MLP neurons of a small language model. Each row is named by its layer, matrix (up: input weights; down: output weights) and neuron, and shows model dimensions 64-159. Each number is 200 + 40 x the weight over its row's rms, rounded and kept within 0 to 999.
After each neuron's rows, "fires after" lists the tokens most often just before its 100 highest values on Wikipedia text that the model never trained on.

L6.up255,206,199,259,246,211,170,160,159,227,187,234,273,206,157,127,195,248,147,188,158,249,190,210,201,173,195,197,219,215,308,184,167,180,232,173,208,253,176,201,211,288,250,214,260,189,266,229,132,230,213,228,245,115,167,200,234,193,119,196,217,214,194,187,168,226,231,218,83,229,245,194,226,131,112,308,238,220,187,173,173,138,226,181,214,242,220,193,231,236,152,192,195,193,208,142,215
L6.down255,131,168,238,141,251,245,180,198,159,150,212,198,186,258,160,210,259,161,178,159,225,144,200,140,156,212,202,212,217,220,123,204,170,241,134,188,220,158,185,208,207,165,175,215,210,146,224,214,284,291,236,117,220,262,181,221,150,188,233,186,213,177,270,157,261,194,209,197,229,206,211,242,125,237,184,180,189,177,242,187,154,244,220,142,214,320,171,181,185,226,228,182,218,217,221,214
fires after: "-", " l", " (", " U"

L5.up2,166,246,157,170,201,215,143,199,227,226,252,249,220,226,186,236,210,230,181,169,273,215,200,248,153,214,235,151,169,209,252,131,146,280,200,249,239,220,225,179,262,184,240,202,171,195,208,149,179,233,208,180,221,168,115,165,169,239,161,174,195,237,198,194,223,223,172,185,266,229,216,212,196,142,248,218,197,221,222,184,241,205,205,146,198,195,173,195,167,265,179,189,185,198,145,193
L5.down2,193,230,214,140,254,177,154,229,288,220,169,167,208,214,216,238,202,145,233,214,180,159,230,204,119,233,167,204,136,140,204,205,151,204,166,232,150,180,173,186,297,196,149,189,219,229,162,183,222,196,211,189,221,259,250,188,206,144,176,239,151,184,208,246,202,206,97,258,113,106,169,146,133,191,200,245,278,260,118,160,198,196,214,176,169,184,197,286,197,195,173,113,229,226,238,220
fires after: " (", " R", " h", " dr", " co", ","

L14.up131,211,227,187,173,164,217,164,175,139,248,297,228,174,243,202,198,233,151,240,186,239,155,95,195,130,185,217,214,195,170,189,215,205,273,233,149,237,162,136,238,232,224,120,145,196,244,183,224,118,175,188,253,199,167,236,168,246,157,222,100,216,195,228,262,217,193,248,133,217,217,191,200,189,211,247,217,241,251,167,219,180,206,187,276,169,233,227,147,147,253,131,171,161,248,180,181
L14.down131,224,220,229,183,188,214,186,157,177,207,244,159,157,176,216,178,193,152,201,214,207,243,274,148,263,186,160,173,195,187,227,197,212,222,205,203,201,184,157,259,203,224,233,178,220,158,187,264,184,202,175,186,157,150,200,255,227,174,195,134,242,287,240,153,257,194,212,135,170,202,197,180,181,191,204,206,179,170,218,222,301,133,143,242,121,227,174,239,217,191,129,235,178,146,169,254
fires after: ",", " man"

L14.up149,257,240,168,157,160,236,155,216,155,194,228,188,227,288,81,119,259,206,180,212,231,180,190,153,191,148,203,203,161,285,195,132,145,185,147,195,236,224,208,293,200,233,173,177,144,267,157,181,179,169,239,217,190,179,182,275,173,168,176,128,220,173,210,179,171,161,199,146,188,178,272,152,221,259,199,324,254,186,211,192,235,182,180,240,249,210,220,197,207,233,169,254,208,148,157,150
L14.down149,169,153,195,178,194,232,186,165,204,275,220,251,160,227,130,95,197,148,134,188,193,239,167,105,259,115,150,344,192,260,191,139,203,157,240,200,253,148,173,142,199,211,255,215,186,191,234,233,257,195,192,197,271,147,210,245,195,231,170,186,254,197,245,225,227,193,226,178,233,178,157,219,228,217,242,244,189,142,156,176,226,239,235,180,154,249,249,232,141,219,239,216,204,179,144,254
fires after: ",", " United", "."

L6.up237,230,169,195,184,145,309,194,157,144,240,272,257,270,222,141,230,246,180,234,204,260,204,122,260,193,260,232,176,223,204,137,121,183,241,141,202,237,194,185,248,182,279,234,143,149,189,153,163,212,221,244,178,150,225,161,235,199,198,204,236,167,192,158,236,223,205,184,155,242,280,216,293,172,176,264,202,204,196,130,226,116,228,157,174,141,172,203,168,159,229,198,211,200,192,118,136
L6.down237,146,198,180,170,251,173,184,231,131,159,212,190,167,222,175,106,244,136,258,232,97,170,192,244,251,192,192,155,229,124,177,181,190,164,153,217,156,120,264,199,187,222,239,246,213,218,190,162,231,146,182,248,164,208,191,197,175,211,182,140,216,259,262,234,211,197,238,156,264,240,202,198,148,201,168,121,200,247,133,109,224,309,236,227,214,190,212,171,223,204,213,178,186,99,211,158
fires after: "S", " U", "M", " C", " R"

L11.up373,256,260,222,218,174,177,183,235,209,217,233,185,175,204,124,102,211,251,124,121,260,209,124,155,189,166,203,186,192,212,244,205,169,226,201,138,211,185,203,196,241,212,234,143,160,160,211,262,224,281,221,175,184,159,162,189,182,205,224,198,199,156,286,191,163,240,177,221,210,198,216,234,153,179,187,142,191,171,165,207,160,210,169,182,205,200,237,204,176,217,149,214,231,248,246,219
L11.down373,211,170,185,165,172,203,249,167,140,243,182,225,195,103,214,140,237,191,215,256,191,203,226,163,213,164,265,149,177,181,192,247,220,282,219,195,170,262,247,208,186,84,252,237,181,173,262,202,236,203,125,201,222,191,191,207,202,242,232,266,171,228,242,224,204,129,213,193,159,265,241,164,186,222,204,240,297,169,165,184,158,149,166,198,222,216,190,142,177,203,175,255,229,210,224,260
fires after: "|", "=", " Sw", "Wh"

L7.up394,156,225,240,163,179,221,204,244,219,124,199,187,251,159,232,215,192,234,162,207,132,224,253,185,246,226,177,164,205,169,238,134,104,236,189,211,202,126,213,148,152,133,157,208,204,210,209,160,185,145,238,226,184,248,216,248,226,195,209,151,208,157,260,146,163,202,165,221,242,269,141,95,197,166,190,259,214,306,159,220,204,224,208,181,195,255,137,229,207,114,159,276,158,217,186,155
L7.down394,227,176,197,151,189,248,225,198,216,143,221,233,167,125,114,171,252,163,220,171,212,199,275,218,221,269,203,187,246,205,139,186,246,151,149,196,212,144,159,205,218,189,200,204,185,229,170,236,268,234,213,176,207,190,104,147,214,219,186,219,169,131,218,200,196,182,248,198,206,157,167,186,231,196,244,268,159,171,149,176,171,248,214,182,241,208,118,209,214,91,210,169,138,289,222,230
fires after: " (", "-", " un"

L11.up207,160,201,192,250,225,187,196,137,161,231,153,227,182,231,183,263,216,270,144,271,217,194,237,178,162,157,228,146,236,214,217,226,194,204,151,176,176,240,234,186,205,193,212,203,160,171,219,237,166,190,226,206,162,158,213,131,193,183,184,159,139,203,179,183,180,223,244,296,243,174,122,239,223,196,153,261,221,173,161,176,247,165,144,272,284,169,120,177,156,183,244,261,162,229,226,153
L11.down207,199,196,286,236,216,224,194,231,158,185,236,180,153,288,229,164,161,221,180,222,196,155,219,171,256,214,195,182,205,227,217,198,200,269,245,218,184,161,226,195,216,169,111,156,245,209,238,224,226,190,178,193,209,101,170,282,128,197,188,179,200,259,221,120,272,267,216,182,185,227,163,233,232,196,222,150,184,132,186,180,217,225,201,243,236,261,155,180,170,238,199,193,205,180,147,176
fires after: " |", " at", " the", " res", ";"

L3.up536,270,266,224,215,197,191,207,211,140,246,277,196,228,238,170,209,238,252,171,167,242,243,166,339,223,130,139,192,194,229,238,190,196,199,169,173,160,204,173,181,154,215,216,224,128,185,207,180,241,209,248,217,184,208,195,256,206,217,163,146,247,192,221,149,201,151,198,193,265,191,246,157,151,216,193,142,216,182,155,275,183,266,208,232,191,200,259,172,117,196,141,198,201,208,155,99
L3.down536,280,174,260,243,250,259,289,217,226,181,162,166,207,198,148,212,120,239,188,134,190,177,172,205,286,202,171,241,196,212,242,164,107,243,175,220,246,253,180,192,255,202,215,250,211,221,207,130,149,165,130,193,153,198,208,230,199,236,242,262,212,247,215,175,160,209,184,166,172,188,178,205,197,227,224,262,267,187,174,175,196,186,179,222,175,190,208,199,193,139,196,247,254,239,146,242
fires after: "S", " No", " F", " U", " E", " J"

L12.up197,257,229,155,163,185,234,278,207,201,193,194,196,199,251,247,287,213,236,240,166,188,225,148,225,187,181,179,178,208,217,149,180,183,240,218,229,175,237,268,200,321,141,195,268,213,182,177,224,154,210,227,216,246,214,202,201,123,177,242,207,196,178,133,233,114,242,246,235,242,181,135,139,219,161,166,135,183,183,251,175,221,209,248,224,150,164,202,66,200,147,228,240,238,247,218,171
L12.down197,157,310,270,185,214,162,161,128,206,208,202,189,225,202,164,103,227,170,191,245,185,240,285,209,219,195,190,196,142,187,197,168,234,194,231,175,201,204,271,211,137,193,259,133,130,215,183,220,212,145,195,202,198,184,214,248,231,222,153,235,198,232,238,118,288,256,135,121,226,303,231,206,172,241,253,201,221,197,221,178,193,135,222,116,223,250,208,253,155,257,137,145,168,211,232,174
fires after: " has", " have", " along", " had", " on", " is"

L6.up421,134,241,275,235,120,133,222,224,166,158,289,210,172,167,144,256,164,188,187,132,186,188,248,168,215,165,234,190,162,191,217,185,169,186,179,224,237,96,185,170,220,156,118,194,237,225,158,159,229,233,256,267,180,249,206,167,209,171,143,176,165,160,229,170,156,96,212,173,165,231,95,253,196,230,204,262,200,250,209,250,214,227,200,153,220,185,253,246,199,187,230,224,239,144,125,136
L6.down421,152,203,258,154,150,193,209,247,155,188,187,186,167,214,157,200,182,179,280,225,228,231,120,186,298,169,152,261,271,192,145,258,225,213,209,212,231,182,192,171,133,172,214,157,235,181,208,233,239,150,192,139,152,254,187,200,140,110,202,184,254,134,201,133,186,276,224,168,163,232,150,180,164,263,216,204,279,186,233,184,273,150,197,266,221,196,238,138,161,206,206,179,192,208,173,180
fires after: " the", "-", " super", " \"", "–", " e"

L13.up326,165,391,177,208,239,229,245,185,133,145,254,184,221,150,227,206,233,237,169,270,233,196,205,222,134,237,214,173,226,158,235,244,197,174,184,269,172,201,226,273,135,176,210,198,158,193,197,128,217,176,260,172,246,152,157,301,187,163,204,127,119,275,231,168,239,229,267,183,245,236,202,93,252,198,230,147,179,171,183,233,200,256,204,216,210,166,197,235,167,217,165,197,254,236,244,143
L13.down326,170,194,203,245,168,220,176,223,136,185,223,164,188,171,203,244,211,224,184,172,126,212,221,220,225,227,209,173,185,271,213,194,203,217,227,182,148,164,147,125,236,138,268,194,301,82,231,211,245,202,178,133,284,145,223,209,265,239,257,164,150,213,259,195,133,147,218,147,226,113,175,247,211,219,179,205,236,209,229,203,232,195,211,186,240,199,223,256,169,102,161,209,165,131,137,240
fires after: " the", "  ", " by", " of", " against"

L6.up114,193,281,104,211,157,137,201,170,122,163,178,186,232,170,221,274,264,188,186,172,227,199,252,236,236,236,220,117,195,216,198,183,171,183,158,215,202,207,216,237,205,234,234,246,183,255,209,180,199,189,141,104,207,232,189,162,186,148,193,194,176,244,183,247,160,220,235,190,174,218,190,153,203,180,197,194,202,167,168,202,216,167,162,186,170,226,242,166,129,207,261,200,175,212,241,181
L6.down114,264,253,226,168,177,192,139,189,163,293,162,206,121,207,214,193,168,256,185,227,227,202,139,219,239,237,181,275,155,223,196,219,198,143,221,179,199,207,233,203,164,203,111,69,242,136,173,195,296,245,195,217,169,201,220,210,161,273,169,186,195,174,149,189,212,246,186,199,188,199,128,244,166,215,130,171,191,176,194,210,254,227,203,165,182,290,191,178,213,285,221,187,191,188,205,187
fires after: " the", " The", ".", " a"

L6.up94,143,258,175,240,168,156,240,254,170,188,227,169,177,160,161,173,210,139,134,158,215,229,163,211,154,238,167,180,171,179,186,193,234,165,224,272,129,208,232,177,140,211,272,235,169,214,176,114,180,197,122,220,183,219,89,126,186,154,226,262,192,216,191,181,180,214,224,251,217,157,249,252,206,214,273,132,200,225,174,209,165,176,151,247,181,216,230,297,213,166,207,280,221,260,227,217
L6.down94,207,131,176,243,171,167,189,190,150,228,226,179,214,196,223,271,170,193,179,178,255,189,241,238,179,208,241,194,178,204,166,261,272,216,188,230,185,219,180,158,174,170,229,169,282,195,184,186,223,229,209,177,228,224,180,220,238,185,144,114,223,235,176,187,205,194,241,153,158,230,223,148,197,237,169,102,180,235,212,188,220,249,216,184,228,245,192,205,208,150,204,218,174,163,168,210
fires after: " the", " a", " |", " an"

L11.up479,167,176,264,175,210,190,139,148,252,157,197,189,143,214,125,137,227,212,226,190,160,153,152,159,239,136,189,204,219,307,207,201,242,203,129,195,231,161,205,176,235,245,223,240,186,214,175,210,218,108,252,220,173,244,149,200,142,116,282,194,222,234,172,235,85,242,208,198,180,216,237,190,251,261,238,249,189,173,216,190,213,137,237,261,217,241,211,84,161,200,187,209,157,174,159,208
L11.down479,195,189,187,176,248,232,122,210,278,198,212,160,164,212,92,165,183,135,185,230,232,175,184,154,130,164,253,212,132,161,163,211,215,169,268,153,183,209,221,199,260,208,125,228,256,226,231,197,155,173,231,202,200,155,233,234,143,167,263,224,230,310,159,153,247,117,170,169,198,252,232,210,224,252,203,186,210,117,153,166,179,128,187,272,183,189,244,196,193,267,238,202,162,182,191,211
fires after: " his", " her", "s", " His", " their"

L12.up544,218,202,191,235,233,133,182,213,155,273,220,180,195,227,191,236,215,265,207,214,172,259,179,234,197,202,244,208,198,196,158,188,151,201,177,244,296,177,177,169,188,125,167,164,183,231,222,217,253,133,211,148,240,258,222,252,322,152,177,180,155,278,225,139,214,213,213,254,218,258,178,155,181,219,207,209,212,270,200,242,194,238,160,123,239,203,197,173,200,170,229,202,149,202,221,140
L12.down544,242,225,247,229,189,159,187,139,205,165,211,216,175,189,156,243,200,197,188,223,111,164,152,195,217,236,164,207,169,216,180,162,271,201,157,131,178,203,174,199,210,205,167,177,181,189,224,227,257,197,240,173,165,222,198,217,199,192,233,254,221,165,138,208,150,255,292,174,222,91,169,229,217,232,212,224,222,200,265,205,169,183,137,191,202,173,144,215,188,277,209,230,180,126,208,201
fires after: "-", " Al", " al", " Mc", " Density", " super"

L12.up177,163,180,232,166,204,192,208,166,234,193,173,220,162,150,151,222,171,213,202,219,213,145,147,179,217,168,274,212,128,254,355,197,204,280,220,95,184,144,160,191,214,149,227,203,248,212,206,162,247,132,305,200,138,126,269,202,198,156,208,154,184,203,174,236,225,280,226,148,180,252,215,200,141,168,200,190,189,243,195,193,176,202,194,233,196,196,200,145,231,188,198,240,162,159,237,203
L12.down177,196,167,148,208,183,175,158,242,186,191,242,181,169,318,234,141,162,183,219,213,189,207,219,264,262,198,180,169,257,135,224,145,213,123,194,199,186,188,215,198,188,218,187,230,160,286,211,266,134,297,115,134,138,213,232,207,113,197,198,243,217,210,201,156,176,211,155,239,154,131,261,284,159,265,248,189,246,206,255,208,203,189,178,171,224,154,238,181,169,214,204,212,196,249,205,121
fires after: " his", "s", " her", " –", " His"

L6.up350,125,219,225,254,243,176,171,214,265,137,250,271,205,266,210,202,225,201,208,239,173,232,167,214,158,226,174,115,162,189,170,206,169,241,135,186,218,183,193,129,210,202,226,219,230,213,182,242,135,211,200,214,162,287,219,185,211,203,251,102,254,209,122,124,177,156,224,219,169,285,199,197,185,207,191,163,239,158,231,194,198,185,255,210,245,167,183,155,171,243,302,213,194,154,228,126
L6.down350,158,211,195,268,198,256,216,223,224,289,214,189,128,213,198,168,182,178,117,175,211,196,181,149,215,249,202,235,259,177,202,165,211,206,190,236,221,215,182,215,191,204,180,222,232,147,151,112,194,161,129,170,249,198,243,177,188,183,197,249,198,233,173,190,182,264,234,221,160,206,147,174,171,214,247,166,201,237,153,198,278,178,198,265,239,244,171,190,160,231,190,182,248,170,218,288
fires after: " in", " between", " to", " Bet", " from", " By"

L13.up45,169,228,168,217,257,182,123,249,354,239,172,167,172,216,239,175,274,157,185,254,244,228,192,196,144,164,232,198,160,176,227,238,142,151,123,168,179,226,176,183,260,144,199,195,141,209,151,210,233,203,188,199,199,165,162,207,167,138,191,205,217,246,225,183,191,219,127,227,168,186,181,245,182,158,222,198,225,203,117,211,221,131,192,227,188,154,159,175,221,126,270,197,282,200,200,211
L13.down45,181,232,211,204,161,205,233,256,185,231,249,238,209,231,225,214,214,256,209,182,195,255,154,175,183,236,220,115,189,242,207,231,207,227,111,164,204,236,185,201,127,189,156,188,212,177,260,221,211,229,225,245,208,245,181,146,194,276,150,171,236,186,168,229,203,207,278,242,209,230,259,189,207,116,181,192,109,102,212,198,286,159,185,113,247,258,244,220,202,271,198,139,202,252,183,152
fires after: " of", " in", " from"

L7.up603,177,221,221,213,137,191,165,116,157,139,249,196,207,237,198,269,213,155,138,160,246,205,205,235,176,212,104,166,145,245,263,272,175,173,197,210,258,201,211,196,174,167,231,232,251,227,204,193,156,184,239,188,142,195,220,190,137,170,210,210,136,140,194,234,202,243,205,219,192,256,198,148,168,256,228,213,127,237,190,239,218,176,207,283,262,246,229,210,164,241,236,141,205,264,161,126
L7.down603,153,175,216,184,175,222,141,205,150,205,206,294,186,194,191,121,236,269,193,186,226,220,201,173,248,204,175,211,271,187,157,152,190,249,210,241,225,236,167,98,138,159,196,277,263,236,139,165,180,138,191,232,227,160,154,196,219,177,192,165,176,231,149,178,235,256,201,151,218,179,175,145,212,163,160,191,233,205,202,153,306,243,153,247,191,208,184,197,212,264,251,198,258,132,190,184
fires after: " the", " to", " a", " from"

L11.up626,159,229,219,199,173,227,282,276,154,248,170,184,154,187,225,254,228,212,214,164,245,151,253,265,239,238,225,200,217,233,247,220,215,237,234,258,232,176,176,213,150,199,296,192,246,246,264,152,143,142,220,199,163,220,202,257,177,217,127,172,177,156,237,188,197,279,247,216,213,234,218,181,207,152,245,239,147,166,228,186,196,137,243,202,91,222,200,134,215,229,191,212,252,162,154,172
L11.down626,209,195,221,161,165,207,194,178,186,200,207,182,195,145,225,255,159,245,291,166,204,208,160,199,267,94,250,136,239,340,206,190,198,187,240,264,123,186,240,148,189,146,175,182,156,219,232,260,278,252,207,143,184,246,222,207,136,146,186,142,212,217,240,198,236,246,254,204,184,191,183,183,196,174,160,243,214,190,197,193,237,165,229,143,154,195,205,199,189,226,221,253,118,192,190,242
fires after: " the", " of", " as", " ne", "-", " under"

L11.up12,157,207,160,192,237,257,127,227,259,227,256,209,184,172,164,141,198,241,203,201,184,233,178,187,189,183,207,256,174,203,166,207,137,164,182,194,203,207,226,138,256,183,204,164,158,235,162,260,308,257,302,250,170,256,165,248,215,203,176,208,182,192,230,223,182,209,159,100,186,206,259,164,199,188,203,191,252,205,213,222,204,169,183,164,214,151,162,137,191,257,211,254,243,175,97,209
L11.down12,200,240,251,243,175,214,105,198,204,217,118,188,219,231,216,220,164,154,227,184,165,208,233,217,241,160,162,165,131,213,158,264,184,198,252,213,256,192,154,263,187,258,245,177,231,169,166,204,206,237,146,188,223,141,218,217,211,235,254,196,213,172,242,222,204,230,198,224,173,225,161,238,195,247,215,260,224,191,121,238,200,215,208,125,155,251,241,220,148,167,215,136,151,200,187,228
fires after: " in", " the", " a"

L4.up187,225,256,174,148,194,213,168,228,216,286,121,200,181,188,213,188,156,210,243,210,164,226,240,260,125,223,166,169,168,191,219,145,156,217,267,211,186,220,195,178,202,191,168,151,188,117,285,171,174,171,183,228,231,183,213,193,322,175,218,241,198,154,280,202,205,172,198,192,236,186,162,259,240,205,170,269,245,182,193,118,219,197,190,221,206,241,191,188,197,197,214,230,129,198,158,217
L4.down187,220,197,236,162,124,235,216,160,153,199,162,208,270,155,179,223,168,182,176,190,210,215,249,255,197,242,114,209,147,231,273,145,178,176,242,204,212,176,236,197,288,196,242,250,188,199,220,126,232,236,197,205,162,208,190,197,248,199,167,193,157,210,158,198,214,237,213,164,218,254,268,264,147,171,187,194,147,124,232,185,181,239,180,204,218,198,143,218,108,192,188,263,211,170,172,242
fires after: " |", "get"

L5.up584,237,229,182,201,183,144,195,269,226,273,225,189,209,165,190,252,242,196,183,197,213,194,238,197,237,133,227,185,126,235,213,204,127,183,156,182,185,189,196,204,214,224,218,219,262,207,268,153,186,133,266,215,196,248,256,205,126,174,176,181,163,98,211,197,165,191,226,228,185,219,160,129,185,264,178,134,258,248,246,140,179,174,203,218,233,188,205,190,162,151,210,244,198,196,211,187
L5.down584,207,157,230,187,260,188,200,228,238,173,241,174,188,221,215,191,226,258,189,166,192,230,174,269,194,264,254,206,223,219,236,187,255,218,168,208,229,171,168,164,77,56,318,251,192,220,175,249,182,223,180,241,235,215,231,170,149,156,232,186,124,202,265,199,183,238,190,196,194,204,247,253,230,179,182,239,109,191,215,193,253,196,201,161,215,192,157,247,234,243,245,156,134,161,211,228
fires after: " (", "In", " App", "On", " In"

L11.up530,145,173,254,275,149,176,220,210,224,191,143,236,191,312,212,219,253,133,147,281,201,132,196,213,189,185,176,163,173,200,162,181,193,240,184,281,197,242,196,143,198,210,153,217,227,192,133,164,265,217,246,177,222,223,188,166,134,186,199,234,182,224,198,166,222,147,209,256,155,207,228,161,189,193,215,166,207,135,206,169,231,190,228,291,240,185,176,198,156,141,191,210,211,161,194,225
L11.down530,146,192,190,233,230,178,211,225,212,195,203,231,207,233,193,234,176,149,186,212,208,219,198,147,182,222,160,226,223,204,161,241,134,220,196,144,169,230,278,187,250,330,178,206,292,188,216,216,219,155,203,165,224,191,209,197,220,252,199,134,186,160,176,168,192,224,248,207,210,232,232,203,210,229,242,242,221,177,174,153,169,228,156,270,223,155,199,234,204,216,212,209,239,127,122,203
fires after: " at", " the", " At", " his"

L9.up38,197,264,247,180,171,211,245,216,219,145,229,197,171,232,173,84,239,191,179,174,184,198,216,90,229,219,175,159,222,211,163,71,191,198,214,164,174,176,228,242,224,209,193,185,201,171,220,183,221,190,247,222,246,126,162,194,145,143,234,163,124,212,213,209,186,182,221,204,260,160,181,144,202,180,213,236,204,186,240,237,216,174,199,237,155,158,183,216,159,173,234,225,194,213,189,208
L9.down38,175,183,258,211,184,181,192,225,173,223,227,225,168,236,171,160,105,183,224,174,226,230,216,169,200,201,207,270,139,188,172,164,181,156,218,191,154,199,247,156,238,168,143,166,213,162,205,238,184,217,202,202,245,148,292,169,185,194,188,223,238,203,167,174,177,179,193,198,224,163,156,170,207,238,249,179,210,170,228,210,183,194,208,199,236,281,163,154,165,217,228,211,203,121,182,214
fires after: ",", ".", "/", "sq", "000"

L6.up590,153,241,179,255,219,214,151,190,158,170,259,184,158,228,165,128,189,111,142,188,233,166,163,207,221,223,230,239,215,196,204,211,156,170,128,286,221,189,241,244,227,226,216,169,176,228,167,215,192,208,205,256,218,283,178,281,179,171,155,225,223,196,228,144,218,238,195,189,211,243,160,152,196,228,273,214,180,219,227,217,172,181,226,250,211,199,311,256,198,240,229,214,187,191,164,176
L6.down590,173,133,217,195,208,243,209,234,157,149,248,162,217,288,262,157,258,198,193,149,186,159,198,241,202,168,174,226,250,161,143,191,186,249,213,201,206,227,172,143,257,204,171,200,146,206,202,186,224,165,252,183,226,224,199,199,208,256,184,193,213,294,158,214,122,197,171,227,220,158,183,241,256,192,191,107,213,166,212,175,160,237,223,221,243,215,231,217,245,196,188,167,277,159,147,194
fires after: " a", " (", "est", "-", " U"

L2.up293,267,173,116,238,218,241,169,253,146,244,248,237,164,230,181,189,100,220,251,208,140,152,148,247,183,214,196,217,211,215,176,254,166,177,289,156,180,222,213,176,212,235,231,206,143,213,286,159,194,251,162,203,159,223,170,195,215,178,203,241,157,217,182,167,191,157,193,178,290,239,209,199,181,258,166,197,220,209,174,163,203,152,211,205,239,162,226,184,219,171,194,225,178,237,219,231
L2.down293,300,205,212,253,177,268,245,251,177,229,155,128,216,174,171,204,260,168,234,177,230,134,174,252,191,183,200,248,164,230,225,249,264,200,303,128,190,208,214,133,211,138,252,156,186,217,148,204,278,235,165,178,194,196,217,208,208,172,261,217,153,292,179,141,230,226,147,148,270,223,209,200,173,185,234,194,222,132,188,176,164,246,152,167,212,231,162,208,194,227,163,219,176,180,158,248
fires after: " |", " positive", " District"

L8.up488,236,281,167,185,221,178,214,224,121,180,189,125,181,228,174,261,227,232,127,264,305,220,137,148,142,211,151,192,200,182,207,239,213,207,96,258,103,201,223,119,177,156,227,237,213,187,220,164,227,171,189,268,179,179,171,252,173,131,195,182,204,192,239,143,251,128,178,269,163,187,254,237,235,182,200,247,215,175,205,229,223,253,197,172,195,179,155,182,204,161,202,174,236,246,176,109
L8.down488,204,185,175,179,255,220,178,170,196,150,134,176,184,207,195,140,128,216,190,166,193,168,277,171,248,227,216,196,237,175,206,210,196,210,215,162,220,240,254,225,146,215,209,187,256,214,147,185,200,191,183,194,209,199,172,251,263,213,173,185,162,268,182,121,219,167,168,182,278,146,99,245,298,174,215,214,194,256,242,228,255,189,192,249,155,218,220,267,163,171,194,253,252,180,183,195
fires after: " the", ",", " University", " and", " at"

L10.up453,225,201,106,139,198,199,235,189,181,161,223,157,213,195,192,186,179,210,154,255,210,186,185,120,178,152,147,238,231,245,210,278,95,162,152,211,189,184,219,195,313,280,168,208,196,214,215,137,179,193,276,213,238,220,198,193,218,229,196,187,152,260,156,147,258,161,168,202,237,231,220,148,197,231,248,225,241,204,209,193,166,199,134,271,222,145,236,134,284,238,233,193,172,216,127,187
L10.down453,203,209,249,192,215,240,221,166,205,182,194,240,212,184,271,141,187,228,180,202,200,199,209,232,243,165,185,266,177,239,254,246,176,171,222,199,154,212,233,131,209,169,173,143,161,192,190,265,254,162,260,176,248,148,179,223,137,198,232,89,214,276,213,126,260,231,225,184,207,188,161,192,227,244,253,179,192,203,173,216,210,232,120,127,179,201,163,211,241,272,205,342,156,154,177,182
fires after: ",", "enh", "f", "ho", "l"

L9.up589,173,164,159,190,153,152,228,318,236,219,152,162,216,213,169,230,159,241,207,103,248,179,194,251,202,141,187,155,215,216,251,189,200,148,192,221,227,231,166,188,240,239,167,264,261,156,152,189,232,117,208,207,190,274,221,212,168,212,150,201,151,184,234,250,202,263,237,207,233,201,160,253,243,178,261,235,132,178,174,199,160,235,132,266,130,135,123,229,219,210,114,153,129,152,121,184
L9.down589,223,205,178,191,203,178,243,245,219,210,272,146,93,210,164,249,145,171,123,181,244,138,251,173,184,155,238,163,166,175,159,162,157,183,202,267,188,168,210,203,191,106,220,119,144,173,201,250,303,199,210,148,198,151,178,207,139,251,191,172,145,152,211,154,271,174,222,251,250,203,193,210,124,197,217,220,217,221,178,193,173,102,241,206,222,237,223,167,213,208,257,197,185,245,232,184
fires after: " the", " The", "The", " honor"

L8.up288,186,220,177,186,221,235,250,181,187,222,158,201,274,235,163,219,237,159,257,180,249,196,173,301,176,221,217,131,181,132,254,103,134,237,217,224,195,156,129,157,169,191,157,212,151,227,145,199,168,232,209,196,196,229,194,235,131,298,208,211,209,205,196,196,206,164,251,153,204,239,151,116,225,199,225,191,178,154,250,149,156,131,241,191,191,132,217,219,226,239,176,220,232,263,208,141
L8.down288,191,153,231,144,268,150,175,187,214,179,265,275,212,154,137,183,162,186,252,155,185,217,128,111,237,202,253,179,198,222,219,162,228,127,295,271,233,183,254,153,259,257,256,236,222,154,271,180,253,182,192,221,185,196,217,164,199,215,148,146,129,183,198,241,280,223,182,193,244,250,230,235,233,225,214,187,215,191,246,134,200,246,224,236,208,176,143,231,179,187,190,246,202,209,143,185
fires after: "'", ",", " on", " ("